config.yaml
n_layer: 12
d_model: 640
n_head: 5
n_kv_head: 1
head_dim: 128
d_mlp: 1728
vocab_size: 8192
activation: "reglu"
norm: "layernorm"
norm_place: "pre"
norm_eps: 1e-05
positions: "rope"
rope_base: 5720.0
rope_fraction: 1.0
qk_norm: false
attn_scale: 0.0884
bias: "none"
tie_embeddings: false
parallel_block: false
init: "normal"
init_std_qkv: 0.027
init_std_o: 0.027
init_std_up: 0.027
init_std_down: 0.0
init_mimetic: 0.5
optimizer: "muon"
lr: 0.0117
beta1: 0.95
weight_decay: 0.034
lr_head: 0.00435
warmup_steps: 200
schedule: "cos"
final_lr_fraction: 0.1
batch_tokens: [65536, 131072, 262144, 524288]
seq_len: 2048
doc_mask: false
train_tokens: 642600000
steps: 2692
dataset: "wikipedia_en"
MLP neurons of a small language model. Each row is named by its layer, matrix (gate and up: input weights; down: output weights) and neuron, and shows model dimensions 352-543. Each number is 128 + 32 x the weight over its row's rms, rounded and kept within 0 to 255. Numbers have three digits each. A neuron's up and down rows have the sign that makes its largest values positive.
After each neuron's rows, "fires after" lists the tokens most often just before its 100 highest values on Wikipedia text that the model never trained on.

L9.gate1214:151140096140106073159164184125096102123172124097160105155099094103163114157064144068133077181101146176092093166087148138146086101108186112102189138158061103140098141130138135103123166102102124132185161135120143163135110152091072162124114158098140148144123138120174139143124146082122089095120162070196111202152107154132112123158137191170131174118114073125141197172092154191143170120137162126176151137102096160136153158090112165123183189081117100135081065114155109141103118104101154150131145093093152146148076157147128130091069095131159143173130159166092182137139170183145140086
L9.up1214:093122102131124083162126152136160143121186197114157060139134118113061108149051129127153150181105216181146168119139089145125105127146140131177170120118055116090122110096075075110170132122138089101177144085053094165157169166165127212081088140113150147168144099092128146139152132155116107074143142132124110144038107132110112145175136155156136134160107161162075139155090152179108151156124153138142164167065136115131105137091177174084152142174106139068141132085139132097108106088051098125130086129105113147154107123075171111134099166181123164155156106100081092113148142130113170155
L9.down1214:046147158135132123143125153148167149111039161124118115100150152127189127064120116172150123137175143150125114091087153183107153128143075129096117135155146108143161186135128121158148159139127132130182158177144087101126140075140106098112129150141121080204133081135102132152203099066159092194083126144093120115121119101066083175137151141161116123139133093134130104145165140112200136136150095031120064194095161112224088109065139136120091154149119124159142116119154155052124193118143051118110086117132104117146151111152105087084143131127163078110117137105142130103092141151120158069
fires after: "9", "1", "0", " ", "8", "2"

L9.gate829:116121112125160106174132149120116133092169145138172149074124100099059070160088130068161158122123120177101157132125096144129102121142162059154207094118091128145133099131117118031162107138123154167204117150132199112138074155122165174130142110119114138169158126139118093129132136139073097076134174106112123132103149131123179139154147145143067149137118158110140155136139152165111161111128124133209194127054126094112155125128144156141180147145142122042059117060096086172105109147043138174135106086103189148181117116094145080135070158125142133133149156111094169188127125136181063156
L9.up829:113134152111180114201119098167128146111162146142129141074121151137096110205125114080142166127102143224132108149097086060127170105198128100161207112170095114090145136073087142096106108149161104125140099070080149155151079124159129187093152139110099140185174113097064100141138133112082114065114097170173078130056144163121132151166200132136121148120160103142086134112115169153105183076147159115205196172124159113119148158155129169127189088171131129091065086121142119164058134133101147112144146124116116173181112138123148102114140122135077130104146179099146105200158144132156136164
L9.down829:196144214095071118079121117103163141094177144143145157155149106127120158115140067118179171153104175135093093121136073121093135207073077168164130120095138122123129144087131168065155122102136109077124115067125139109133124153188156136139155103154203049093096147123104156158124104120122086147127097075164106137144163078094120116105158107091103113157118138145136127157105137050099177173110144166102101143122142167074133154124054146141097105212045181136129154134128123122124124161123140019122137109135083102119114090186181149215151147117162101132110140136156209147142147131081133138
fires after: " ", "1", ".", "9"

L6.gate564:110148089101146157147102074180088126130109176091189113099165212170104151167143125131123142120149111098092152088084114162133114185207108113117143112102163098145112174175103166175095117141101117158145115075149147074109126102136101215110137095111094152167155115146104147184132022104122148097086121138148105097087127131159109159160116146130110132129075064141141181106109158113142102119194176171170080147162091130132131062088120162131130130106133082138114167154077109114164033156123128107153115137190111105135144119084067108115135086127057129180122115159160148147088076173166161124
L6.up564:133062077104116147119081092177130118144139150130111126096118207087092139132132122133146088123212058102076131069111127099060145141188055038100139115132138066159196113188170143149140116140137165179069164114087177084141109089108117167184132032135166191191125106136121146147121109085122071138157150158175100100135136136167104101176102159168128161132061108124092124116114147118121085124148170127120084138138147161098146089087104138136132125118144089113113185133153151069136067087115092184134144131139160100133144077086075111088130129202078159178099085162135177135091075199154204138
L6.down564:126064110108125170103090169163127093190157083159206116156125122121106156124142131112108094102145171111105137123124094125168090101108075132119115139138152140120166097125164102158106082132025171125125161151145147094062145061030070136176117107132192081078127104121135142128100177084163156159130133170114116116138152112157133094120133142133120152094127071118130070165104136166154142178092145190123126133125098167125143129098147067121105156120199098104122183199155118119070139183127125078112066093184148173098146111178091099120108149144127189074134155087109099178143140124174129098
fires after: " ", "0", ",", "2", "5", "7"

L6.gate871:090106149103163158151108149088185141137109146151082085176144070074134120097092114109105148117150110125106105114098153139092153156132131114118195115156147169148167126133186125163139087110107083079139143096121140127165187108146137153097071146160104132146076070154113111092145118119122158113128130129153102148147183081138150107154110085113179134118109150110121146172074106093147078177158243111140155133093178140146116102043174123175177166167143139125181214097054144128101108132097111050133096101159124109147158114130144161192160113132138178115151144119105058161161138112120129137
L6.up871:128145160148127161110112099123114153143122101104135136170145157114093132072119146141148190140158129142127171090065125137148159158078087126117116150142103206128111067154116187133136099106149150092137110137181129163161142123146136154179066185152090128081110165143128098114164132208149140161148083141104163124157132147133147095153079110079122164198151157114109123149126131081101047103153160175132172142114153111118112145078114107129169155143143119146185138111102154083044032160133164116133154140099136143149119166147102154168168082183144144113106074124070100153150083086197159156
L6.down871:084091131119186185144146083091132105169155125167179170102097128131170105101164133163108091128132151089119142095097145130179119097027140122148125153143155158161118089143141169142135075119109175097123173082205144155148117133101125097085114106131105143162148182102136168111081091137133128091152154082164088090124124102087109132169078152177179086087112138163129095189128124077144148169155160156132076119138142138088096140132081070137101113111110135190141125159090124114112126109116115147119136068107118036141092104175050104137138158151105049125129102096113162176085140143144124156
fires after: "\n", " de", " was"

L6.gate374:152132155069201128197189067142150127148163114113070150092140117080078150091168076151169152109127156125143122131096090154099108122134160145115139090158200096131175133121138211066202110119159067105175100131102142140119093160087157165152107062130111119173145115127122163081145089138090111125101179070128131079163124143127134123135122149145107111067111091110084115125082167096109116132094191124184164110112139129174128119119076094136080155180155132143054147144160098106145153133122118073155130160176139098161090099150120132137091114151084133146168149167108166103145126108174176126
L6.up374:141142112140161153131157081197126110155179167129090181093140137077050162090147097169159162086132174120130093170106111179103128149112147086140140057103171074151146105126163197120196119097144084150149151137103159153158156143146120146152086138106163105109178108147120117135149129178079060109103167136111148085134147122130126185102092162131112113074094089144082145150111152115165123160122183125153188143152137100167137122148131119147080103143214093126072126158185139145140163130129112078127119144168181116147139127146097079148124106116145144101159153125094186123193131146153175148
L6.down374:120151124094145114134187133073132111188099137116137123115081151112109106100145139129126204129126087146161148172171116179086162195108113137129057161154175098086081116143165110090186104086100133144159151158183110093059120089207151141127122114089122105092153099125125107154135143103143156102094143135129111094142164090084162145144132148039150140131159122126122113114197138066111100156102108162123121085103129195122187094140128122172157132217150123117084192114143133197161142102103158134126131105156103099141171119153136159157114161140144162087155124134141135155149193130108184118
fires after: ".", " ", "1", "0"

L6.gate1600:114149112128150173099089151162146150110087123099141113061042175058158171131194139111154121136165145134164145127144138117201052132130184127164131162127040107133154076147192095140098052153111085128190113115145137094159187190104111089094155180094104124152080128108141126120100150118165086065121163133170144120116152067061062152175155088113151118123133065095089129109087098096094123149080101168169162182087085064158132099114104087106122159088166116099094159144117176103125126137148146116102150123083130131146108135096149136129152139119116153081052089199083122117115159099095148114
L6.up1600:157123150100110185161062138148085111140081143073076149087102140110171120178186091111138113133108114126128132128138170099176097105117135164106159123131102084136118083102157040111147093129153071092142149137129103183112124176141113124116112161082080111131115100121103114176063141163133106098134165076086099128107184120088078090117135147091092120127159154084099122078096127103154106155087148115105173126140117097178161116099095119102144111108138201107073117141093144096133127169112124141084144089093129138147094055132135137087118125147144108093084096198164119170088161046130081070
L6.down1600:133145126109146088113181120142123170110077132103142134159152171099172160185093177108129124077149100108105093165080176128142087153138102157184089123132122089123189131192115116138188073103082120150137153116119184120143086165143125119137153146112095170111108170118181172152140120137111130095126136222156119098135130139141112155153150196156126205116172174109126065117090155082112116136142175148040146198138098080201112091139116157125164095207131100103023113151116128113121113155081151146120158093105077092136144175130091137139108092095147111115146100029164052081097131136131138135
fires after: " |", "|", " (", " ", ":", " No"

L4.gate1262:108165094175132143075127146116131119171142126198145088112133220095094115132128118134082107121144197134185128101040124121128078083141148093110135166129091135189136105124118124116077170122104148094153091135122080152108116049151120131154096142186084115118146160129094056145076192164128120144135143151140161115105145114140106121114142098159126134121156127073138101095110120120157158101124138177141164164148128065124140146090092130156064169095123159113085121081146159065048156200108112156151159117124073178123166171093161143160136066070124093101158129141094114124079116149047164085
L4.up1262:098185105172118169090077114100146151178140110203147096137120234137038143104119084141079141085132169108164103090110129094143093134096110094069145162090073138198159124150099105118109169132071152124125158124130086142113151027144130134142092139214096119104122111111109068147119169151149099130130121129119137072128138104098114089131134124136141111105122132051111138115109130150163151080113165179184172158164140057111114124096104146156066164123137115101100118094163157109061103190135126123131182110125054168111162166117142135150154082101112071117160128147092142091110142137055162097
L4.down1262:096144150114106117095171117136220140202105130132159114113112135160139175086172126125105169107075113150125112157092167104103096130158144099126120189135168124103117106103137168133167097159149148095154153130129080118129119115091101158155147149112123084117093122130114119161119108152212120151115143133129120112100145097140078109198122174116137166201087074093128137139099127124135083126181090118162097143206175149143153102132152138102082121125102129099073158095123169069074089144121082108160135055118081132143105079145130181152147117128178042150145139110155067119164082144072128045
fires after: "\n"

L4.gate1703:164132178119105136115186122086117190161146087129132097072159090080110116160102125132145138102109131090173150163122063082110114136168128169168180146165097133076164064146071112185122127185163120185134111134117112141157075122122168087196123152145075098134163085168189103173169107184166144135184156161153136167135133098159136111108119085124133078137101121137090127128132149135141069103133161126168185122159160169122133163114089092140186139130117109068103106145099083105186084135074084143160109108138130119123126110198102133170107103145117136147096155116106160096132158132086160095
L4.up1703:168156121096135150117127201094132162136173097139124124081181102047134113103142113151090145151127109088201140113132103112147151112133114123099081156166173123105154056153123149101164085113106159161128102113143134128092081075111121083160089119104079091102129053161114100138091105093130146133090142149151128149108109145142150129121165077209130123122099156135064116163118146138123160176085094093132162100126109105136142148096096065115152148147138103118073170111103129126087117205124103131145116105118112153122076097157065107176078131089146138131096154154074128103195157162091132090
L4.down1703:112141121134148097165159158147131141114140155131087140102119161103145116122150127108057131124112098119122160110107099086163133111148155116092136121127094148095177129110152164145113132104149127157172123162104172123108150195113162151052172196124139098130181182174156130163171141091139117207172193123043166136099141138165106129129119072103116099115092073114162134137174069094146112091182130118132105102129120095104097153133115124152077180120117124196136101158080131114136109100056137145200111154151080144168091165116073114125149113154127091120146136126118106164143113134083099125
fires after: "\n", " ="

L9.gate398:166097145129177064124114141173085133087098174078113081140168172118170133125151164107112102102192110134075179111155105174084123174118145143109156121117126096145118104064115145138130148157105129131143156158097115146148040147101142228125139127082179101109110141182139125101099120159156144092120135085127164111104093110133109147104081149171124102156136088121141145088061126087164167184112150135120105057136136054109126143146074158161099114128074117073104147076152158152164137111102119105125086144114198124170132133129139111128078142118109125109113105085162150144156162171180114112
L9.up398:094194113152123137151157100139088153113101100197066090131081121137102062085131097080173155148129131137088100133079063214104096076135107122161124139150166145127168077147204135097124119189137178123087150102111124104121154151182131097132038134145111172151157071165151119154084101099112077112170124194134145121092152051141106093122142151150115113133151124168138075133159111196100131181144159134166099114143122196079130158131132144075152118168168165112115129137123071083157102130134170121154107078140130127119113108077111162087133112119136126147126160104196125147121087125151113127
L9.down398:130117112148088102186170194111106099203063167150113117119154182093167098123244169129102122086170157157132131105142179187090097124132124121071169095095151108104095117146131094074105097128104108120131136134165147174112176096154160087150082124113105117117127057129168138139122131078129122129070083133160132071099122124186126088102138197150127165140083108093122115152127210121130150136091136112072160094088085084144098133093090123118119087145174153133141100150159124160069072125109137126123124110091106151117156101118135117207201187184105139134121134145074098162084175090225135098
fires after: " ", "–", " of"

L9.gate806:074179128137098095088220154152104178089172159098084090184126114137156123150105125110159088121065120160113078188081169180121194194164181127110138140130161167119130097128194146104173168085128152130114027141056107171097160126154189120157079099119140130104171167133112119137108108142180097091103127158102170117124130127097096106159121120109135110124136053189121196129051138084140136119143137087128169092120175126115172097132080125095175087133145188136105106116143148109158112103140128111165152161135160089137144120104147185157107174173107112147087128130109118140119145110124188038
L9.up806:072169092111115184112102116095122159129099089140064121140119164058098203087135078085092106141136129141147113137125132049108140102137112097103110119162148136134100164118138130104186114158121171130072179138129159107172061149148074139129084083140127165083184059089168114108122118175114158095132169078140141125068114102110140132100124058064080144133173129170150111110117143100128140190159063159086106095129151149154145109173134141095156148152124171134124098145152128180178141121056176155177136150106170091097102087094147121115131105152140101120143134157147112145121049110111066113
L9.down806:109129105113148175116124123124142088169173158090199106133146165125153127131153143107131114107118119117097184145080119105125164133073128110136102193153074171089107058120104144169116100037113174153137146132103096172121196118118129144098090068180154085107131163154153133194090102157126131144141098090068121136117093120191152138117122093114074114149169101139128151105084157059148120084190059113150108154202157169138127111090112152149151110138117126176122111135137125146091072089217221117115140170107159103152079146100101150131172139131106134137126108086121133120065084159126114109
fires after: " the", " ", " during", " late", " early", " of"

L4.gate695:167113080130106122145114148114101125125165168150091099125101127110083151143116089124152118170180175133087139102132084165133073078157089101097158162157122178061168109117145095085177152142117109155113127100116070089193074033143143130116115169117173105146092132129092086081137132112074134172120142129115154151156089105140159093154084100129167106125112143109112092161091126129106073089124119128114106122148098163163094145155124099110138110174156139108150159175082151101133171154119144164122168086140090161122111128174148160114175074166091110118095114198113135166147168209141092141
L4.up695:156089155179163137120134126085118112129147184122080152115121107124084111114138093146092139189169161135101145167125160144115100070154166117110134119151092165081142127114091097097159190106077119176117148093106047137134137077137138139089151156164128118148072153128139104078139090113082170137138129174100134129132096085177146102151140113183153110140143121150118146189089127127121139117150150165078126113172119105169066105099135117153079108177112148122105154172144123058103157127103150120144122100099076133120184118166127142169139133204114175157101109171160135128174149132122061071
L4.down695:152172122188090099138145144145133124164155095101168125110132112158115141168111117151065133187166144131134168159132210109131106118133134146105137154131145180175142108077121131112169107088121085143122158190092163085167121119117127062092102111106132154132144115121135095128125114133143097079117122147119099113187092079151099160059150072142114114163152129108174129111097138103128154114172083122115115130129102081124128109126108132157132167190155179182113149154156149181081108108175104139114128098105132090176085139111157112126113120127120146182107110132098125113152117122151096116
fires after: "\n", " ="

L4.gate504:212136166126165134088152119156140139133121112109148086121165074104136172137161131132124136062113164059144105163134132144136079083072141159110049135105081141175131124102134160119142116102096162154117195057170162115103145054099102122186150144130126145093128094124144130128144183150130140080154074131135162096095130184195144122068127145113148163120072074080107084150093144106112133125155100123137167078162061098159167123143180142140177169183168124128090139117126100142128157115066071147118100156154168137151082106133101052102118093134163089072138112150109091101130147146092085122
L4.up504:141111080170126129123104113079120124150105115092107095148140125075149116140145105105133131106122090119107127138134112184168126111140163123151157141148101120055131150156107160131092154102136073069133136133106138113110066114121218168169180071097125079137103099135115084155112112135131158108100168110124125109114073134131134161086056085203137113128163100125102107065100167146166156144107158110088129083146153105214173138112112117108178153156141111101125167145153086111097168137135173127129107091101120150101091125122174132119128125194166093141107154171101148086108138133205118107
L4.down504:131161104189044152111134126101116135174108111164154152129124143131098129207121120101066081114162073135112111145100116155132077113170150158166123120111086121139141057156093120125127155140077120139146123142142174119158088120151215132148155082151165065172170086080093190185162090160118129134077177136142133164139116146144124107128135131130083117080073117205124106124169152147108153130128132157154156097108123149121155149149097100116157146142115145148115182137105161112081101136074183145124110110111143099099144155117112136122120144170144139156133147123066118111195187096105120122
fires after: " =", "\n"

L4.gate1547:077130164119147175130164122092117143147077049099120103114166078110202169165021114134112143124148109141089117150192151169158118122112121115098074090208155127116174111094130116186144172046140189124122085153095143146047149185175123173118139086050092078076115119170189131108124126063124056133148147177174124182092078138155138173114118156126160124088095178114144152137172114106148098141159163105107142069122141151142163169144119150136133185184126103106111161111145104123152142103135099096123110148154138174079158106102108126132139128141155166135122144079167140105154108134065122126
L4.up1547:114122090098105073145117139096143122101125242142178144159180190104157128086147142122090157087112130105185109148088041114159116126114176103157121165091067131155093126132142174075127083147105083130156112179063133184205160088117142115100132084149098129086110113148121115137130114145187142085097116173087118117159109131095144111101145166088135156158151038137176173133102130117078143114089113134140196163051105097102105172177119173116128090095161087212155089177178161095085131097086103077080149120123162117175137113088132160116122142029082119066103163145104124152104148112161141183
L4.down1547:114072159151172100123124115109127106163107082119152147142083179133151050182132120121122047123078161121141158097099143088174121147155121164112112124050116099148141169158128086111107148089130138100093112149120172160106073161163129121099173042063123116143090124090131124160146180106107135105066104147148115082095141131095133124105104125156155108122160119076114091162064150144099112056079132090189125098114149163082180080114142101110172086165151143049078103191143079074177118132156104083074091104103158123124154102110158139104126192089153139131100180135126150143129156100116128112
fires after: "\n"

L4.gate1016:163137075176081057110137109077168162132128139143136133130155109095125155089097100117159171125158142130144085158086098128084085142142169135135127147145087157104218163122076174158087104129130124121127174093127162138159101123144174154150124094162101134150161157144115100166134162146094139084118145204127147136144133126165111140112093101136118180082147108133072141109121090112116110073109160108060173120160149054240170165200158138121167081141171144080105172197160096150098106121087197122122095122098086137160137053097158147153142139138108138164095169164109129101179189125124128048
L4.up1016:229137101188095095128177102093176132124182122120183139100164139080119203081101107129107158159171183099109098142125137125120065091147151177150113104118078195145168094145070156154184149147130133143132133071124126112193110087125185148158110140120071129142123138139140071176143133167111167126136092136112112146125183152188090109084089079140092149158098068138092143174116095082143076113107096112066173137101157116159161158141145154142119160133141150115121129151160104126095098113088124106167097167131096177142108102108128152139145116170139109162087107164098140057143143134076151069
L4.down1016:156148114183069086152091097156166101126127196095117129070132118153178112111095113120123153143123101084079171128152110118123149114109143092088126122178106086085137126111125148099151105126141075206105150099104163112170155180178161179112152164102141123147190134142136165156080206112102086101105141113082108132134164146147120187158117025150082163099097116123094142142149136145179195138131113126114170102092113117199196135093161070114109168120167104135133159122184123121104154130099149132130155165139077149160101112162145079148133145158132136081118106116118141124119136070133145095
fires after: "\n", " =", " as", "2"

L4.gate985:078121139100120108130113089157162162173197146069154115182126180092096150161084104086065146169152202157092070154048129140123155153161139091117108127116097096127084107138061141093110159153088125071151117099103200164118158112105123138105129144075111138127156146125123063103182115190108129113158131111098178111118094150104157208182147116149126089147071140135108108136113224102183132126128121142136126134116170135133076143107153088151099134171156092117133125113124113166090143066139131115143186133114062152129124095043159212124177102090113124075179097083106111149104109052185059145
L4.up985:120098123110073099141080150150132168144168158101165156183126205136088183105082095132027175158134152134114127111080114128141104098136114109149159138103125093107083084108133150081160115142109113091129124109178177164162073076083143131115144181154131126138135103166127103083167110196129165136180116100099109129166126164075098160141165157139108141147132133160064155117117188112168086117122069144136135141131189112118106140140201112149114126149143094128052105127122120155099086116144093113125172148112056166107164129083118199092123126067093123042135057068083114181114141118151112199
L4.down985:100145142169150134121151118162081151135077098119131097128110130098118103178122096109117152142081180153099152134141055106118144126136169218111128171147133091164072096184150065164101083162152170158131153162163158124142132170101134144122112106131079116069146119129167123153106106181123134117119122139114135146116048127134097128157132147130125101148138144097150118108131142160139138114135135107171126138153152144215191097110187058144142189172108187155133150143077126085138170096104108188105090157160132093123123150190184132127105148197173131168131084096123078097181086084099126101
fires after: "\n", "′"

L9.gate1258:119143116111092101119229160230140101158109096157133169115078068138140107094168178167122189056029139106191144166118096093115190159096156122080144089170062116097142101106122137099152125087139116134159173107108184100155126123168104089176147102120063120150081134141129126104146078116158085110178093120159125120124133146154075138135165202099115136203194165135148111190109137093077166111107175097150170121119115120174116099124128161145129130170095127122173113057119144095172153123085118164101160151154139128150177168136088115177136093075170131174111179108153154138145136109153102164
L9.up1258:111108158144141099115194184117138175144129128128149142094090134190161092118152158124130108093126138171103103123125076123124122150151086119098167136130190157082114100144086167097125152067124105150185150103114158099150137135136134083105169128144122117099093107140128140149117068161136081139158072128132115087135154103111161135166146134122078105128178162179155139162175164120125182078137163134108145127120151108083173174121128108147136131162150181014145080104102122104142086130077124137165166120152114120169156156119118079134146118096134137050160166052159083170085105129158074111
L9.down1258:086137137091106120155161159116152171158100172154140177090127101125173110092111112126101120115129143111150060142070125176148134196123139133138117168103108109167086152118142162141151115135105121140146098160091148097132098121156045062142131151138114156153130132111128142133207149105173088142096071130162101121111138130030058083135103131176087134072124096146163093164120121097144192163100103169136143131133118124151132077055134142136096128163113121127147104086126170114060181147101106092201127086111107046135174126157102112063137164147153147091176161149138154139135152097138137154
fires after: "0", "3", "9", "5", " "

L6.gate880:097088103126145113104099099099077084109105102156200147103120195190169152185100096087169171133104144129120141179107083162185151148099109072108137159081079077117145169149114135164171168127149118091134098169126158126063130113118121128144075118101124149109169164119138195129087116122176116061143138148118141119089129089130068127077129136109127156140163158139132131119125132190123119125105205126143150122112156095088110152156091186108093117091160105149132115132125082141094116121096154150096084157199165196089109137144191157080180117175113101145164211103104119197137139146092073110
L6.up880:098107149105120044118057108140103132107112174130146175131073121107172155165112126088161129190134088110138159155164152124148154102163079144186146081156168088072164169135070159069199068117158117151134088104104176200145162137159107095089120147103104088136107128069063114076090126134185177100180160150094167170148072146178116141101179079109094103156140141094153101070141111077140120099098167122104072041128158145105172114143121125106085153115134130089129143123169149169165123141175125113127062149138101130105150118132149155065129069123095150118085128163093128132147140190116093172
L6.down880:140127043060089088134125139101172102174086140102160150135134158095140079162118151156091105144103125144116134123120161120148090155109076145129161096157129165113141127112093091162122091077117111127106119113064155142125112157154089131172145184056119135109105170125129115084107057116046109125169168188116102092148130123134172113153124155179115142122132143087118096144149165073141067140120114143170090114202139190111133165186116127124124129058071139137069101112197134143138120052181096143177124090151147168152105147104105135128095136132143082100110072110090118101089137205106098145
fires after: "-", "0", "|", " U", " ", "/"

L6.gate133:078143052058166122134111128136100133093107125183130062158084133119200116191113079062119110123135168154163193083096157169208123096120116106084157145172115161208119097116068146110171067157144162076130128083122107188069094151088126156057087124105080093199133114095120091148128161137137099159144164116133128101147073132075108108177138170157062155142135134144139124174134143088105148111086170129140158110109123122152145119150081104111140143134113069106130142136156125109074136172103137147109129180109135146113163139116140135101144137145120130077130136073089199098147158112164134111
L6.up133:098127074065207114147104142170068130100143100178127071141090137165138108192104096050153102099192207135103185107101129168186122064127086137061142168146117145182133078120130142115155100126127139095159098052122085162066054180082109139062065093140097079192159090110128101168154185177116115157152095111096126124131104151064114076184133157119087147153102127161157138180115153073123169101102182129140125121123069154167121156132065092097137134192139091096129134127151132131052141168133157170121098176077122157137134093090120123117143152135101137118118145094090181132147144125167130116
L6.down133:164128080140168095182134130114059097149169120155101099141143193167220110184138099181157124117091141154106135117137138109107110087151131113182145088203124120139145089137112150126119104127128142074121168112164110123143145148113190104070154115127109135104143026125114154144152088160123112135177151149178115133126129091160172161151142150100084153118161109052092114135090119133142104186088121166084117119156119088147127115130144153088137109130108154124146179185106092109114149161093113131101059120106135154192119189120143118147175210199170117095139132100125091118109133131102126155
fires after: "1", " (", "\n", "-", " "

L6.gate450:057121127101136153099147158158220177142156144183138177146098143154090156179115170105156195101124139085091030121140115116063050164097168114082123118139127124104162137145136080099095141080139103132147116095143137176129131119119095157083110171191125114105124123157157070146080132115153071119175196108146092102103163170096157147141209099128164141137099094098120106159124124161126063119101165138114151145099123082109106195123150128091152112122123064150145113136127151106119111151096055126136134170159080108143136110113121166175120149170055147164175134151117124189128127078119163142
L6.up450:070171153089143110127158096139149182122209096161121106183146100113057062141130164108123131182132158149185093185112096123108140117118123097129109195057079143088114111136191170136124157116104146106088132121114093122089121066132108148117129109156130108123120124112152157114111109140129137179116113100134129108121148107116176158185140091140145119154096138042129097121189124114106118136103126152115148163136126166092097126070123167145113149091156099113073154145139092206084127172106085111105185185124097156099155161078183174146096145130090117115162107104117161085164078093096074164
L6.down450:143209161128131173140176119169088109155092144158147084114084131047156106174099135139136107143107138124093121154104160114120164165124095152159110174157119078141170096149141101168149147177052178089115113110094131151168165207082103167099130076099128161084178028092140133140096068181114138110096109112098208123120178093097177088145116115119101079125100126105134132196167159137113089083173214168108175155122167109140076133126082128133115161115137106141097086193189149172140163038087083167150137145149122086128130120147176138138168124150118150154111108071133146103169161105078072039
fires after: "\n", "=="

L6.gate790:075089072172113103128139126096145197083121163156070183184144098126105171076178147116134110156089075134172167070115130137124090086132063091109168154150136111097118110089108117129127157133129119143110137158105146124127118136097145131145100131097167061127140098208152098148107041156106165137126091134099071095127110103131087104117131163152159131078148151108122148139108113131144100165175142104108135067050102107141156140157067143100123144149148118120108115097187108150140173129124144093119124143145162093124112140155128119100074123084098100124128155115066089199095131147087175131
L6.up790:133116104115159146122131095128117128123077185099082104138118131059140131148087148140212173092124133118118149105132153158135134144140144149112097173161084150115110120141128166113125134123151121140126137151122146131175126116113138167133111176102069133144156158105116072129081129055131082176128150155176172154157130120161144206142165116135144156135177142136166089152079155123069165153144172130136118141132116171118145158115135118071089130145179052121133092156119124130101141137108147081140146171136175070156111136152088133162171110099093123103131187161139114077128098166169106152
L6.down790:159101064101122157113101119105159198148141161110115175155116133170157119106123127103093115149165109079163100135108110158130126149096121115162150147114144146094135090147111139157149121180146071178105114139097143109184115090089103146140095120107125136106064116095090087105112165059147167142123172133033121107093081148155217136146170147148042104130172148133103139148164115108161131116055058175124147121120128107109116081113131103149132190164110159072111062044128106148116133107107085098108175094131034080125093134090195125164120117147150105146119140137150130119116148134175146104
fires after: " ", " |", " (", "-", ":", ")"

L6.gate1501:139108148077088125128129101182140090086179101107141109138067155133082104182123134092087143136090151168161055178119051119120107144093117117144135114097126118095063156127143169180181129177113103142140167126095165143150066162146135094148082157088099160143151120095104079105133137197075087116145137212129097070104155115127180149169144158107130117064188101124164039149043124149156107122145122141135117085139100140129169111137090119101134081106173076155183139061137123134127130161154129084109086090048107152136151119109109120175124108124116134141150133127127127123147096123136085162
L6.up1501:152110119104171115148134138143149179135157100106112095113130136134081108127133186091103098151085137097151085141132059091127160080107092085112184167099131078077068139125151128172095127095110106131157146105151193116135034090105141105149100193158152146156119129079112110188140148162152090141118155173085065099143158128135170077145150157093128104104149074110163132134088115122171148102193099176112141141066121112116123113118158096157079072110133095187197170095136150132127144178155122160093090098102105153180145129106096106171113145101106179125135163127078096186173132178136063166
L6.down1501:109138135122095128176138112172125144102147162124147164123195093067137161182160091145148113154109143128138101070104088173118112142121105103090136139157101145092099107069113166078152111172137146187100178090135117125128082112120097067117161113134128203091179121105042129137126091146130118104119118125144164089145137114127134134100140176161096148145121144157160092159133101084100111090073135160134138158189166180107149179129115143176123133083144144079153122126145102135103162205090073116201176081155130077128154093164098132128140127156158087106152109140113204118128097120147075117
fires after: "0", " ", "|", "′", " No"

L6.gate338:126154170091187119140100093153156136098077129186096160158161115156159169138143113151111145107152105169106092110142126121138117079151107177107123070156102109152138153105146062110105137119189085059149180114127149067139136123113052138156132152109104158147154097113160142075101078134171146096116114167123119191100136107117122153091148148058109156131143161117145086104088098114145129137069130113175143145120146134138147084087124094146126104134087087095122107138147113158194140100140098106231076112089206162119124149139118115062094137155164156137135155089108162135096191101151115119
L6.up338:121144135119140113117097101141121164090078154174094171139148127103175166131141097166124165119160119171114119088163133105169114087117086159103145031119164111170128129105137114098124147112210092055091162159137150089113096174172110152141110141110118169136145054131101147096105018160154151089145112200118137176093108120088162154100152143044108123113134136122186104113102116101127130127110097174136179101104147113127123106123088095106138081125092113115104153127107146148114132118159146138196109155110157139106092119106140116111128115143127152130125132084099128150148189080101088129
L6.down338:153159100140081069119123074159103110130132125074125152201139124137125163139168094154152101151138108132164147153088151144141164130136125130061156111133130056119108066177104097161107082134086220117139091121088073112171121098160110147150146091117078124103068144089138093103063126201138124077136140149128145123126149155158086151124115120116105080089118135125102146108156121131130118148115174098089107096103158091098234173130053124188109134172120105123177133121164150098136111147122119149096153132162136117109142128129111145129110174131167108153042119138175109116066107166133118153
fires after: " |", "-", "|", " Time", " Ma"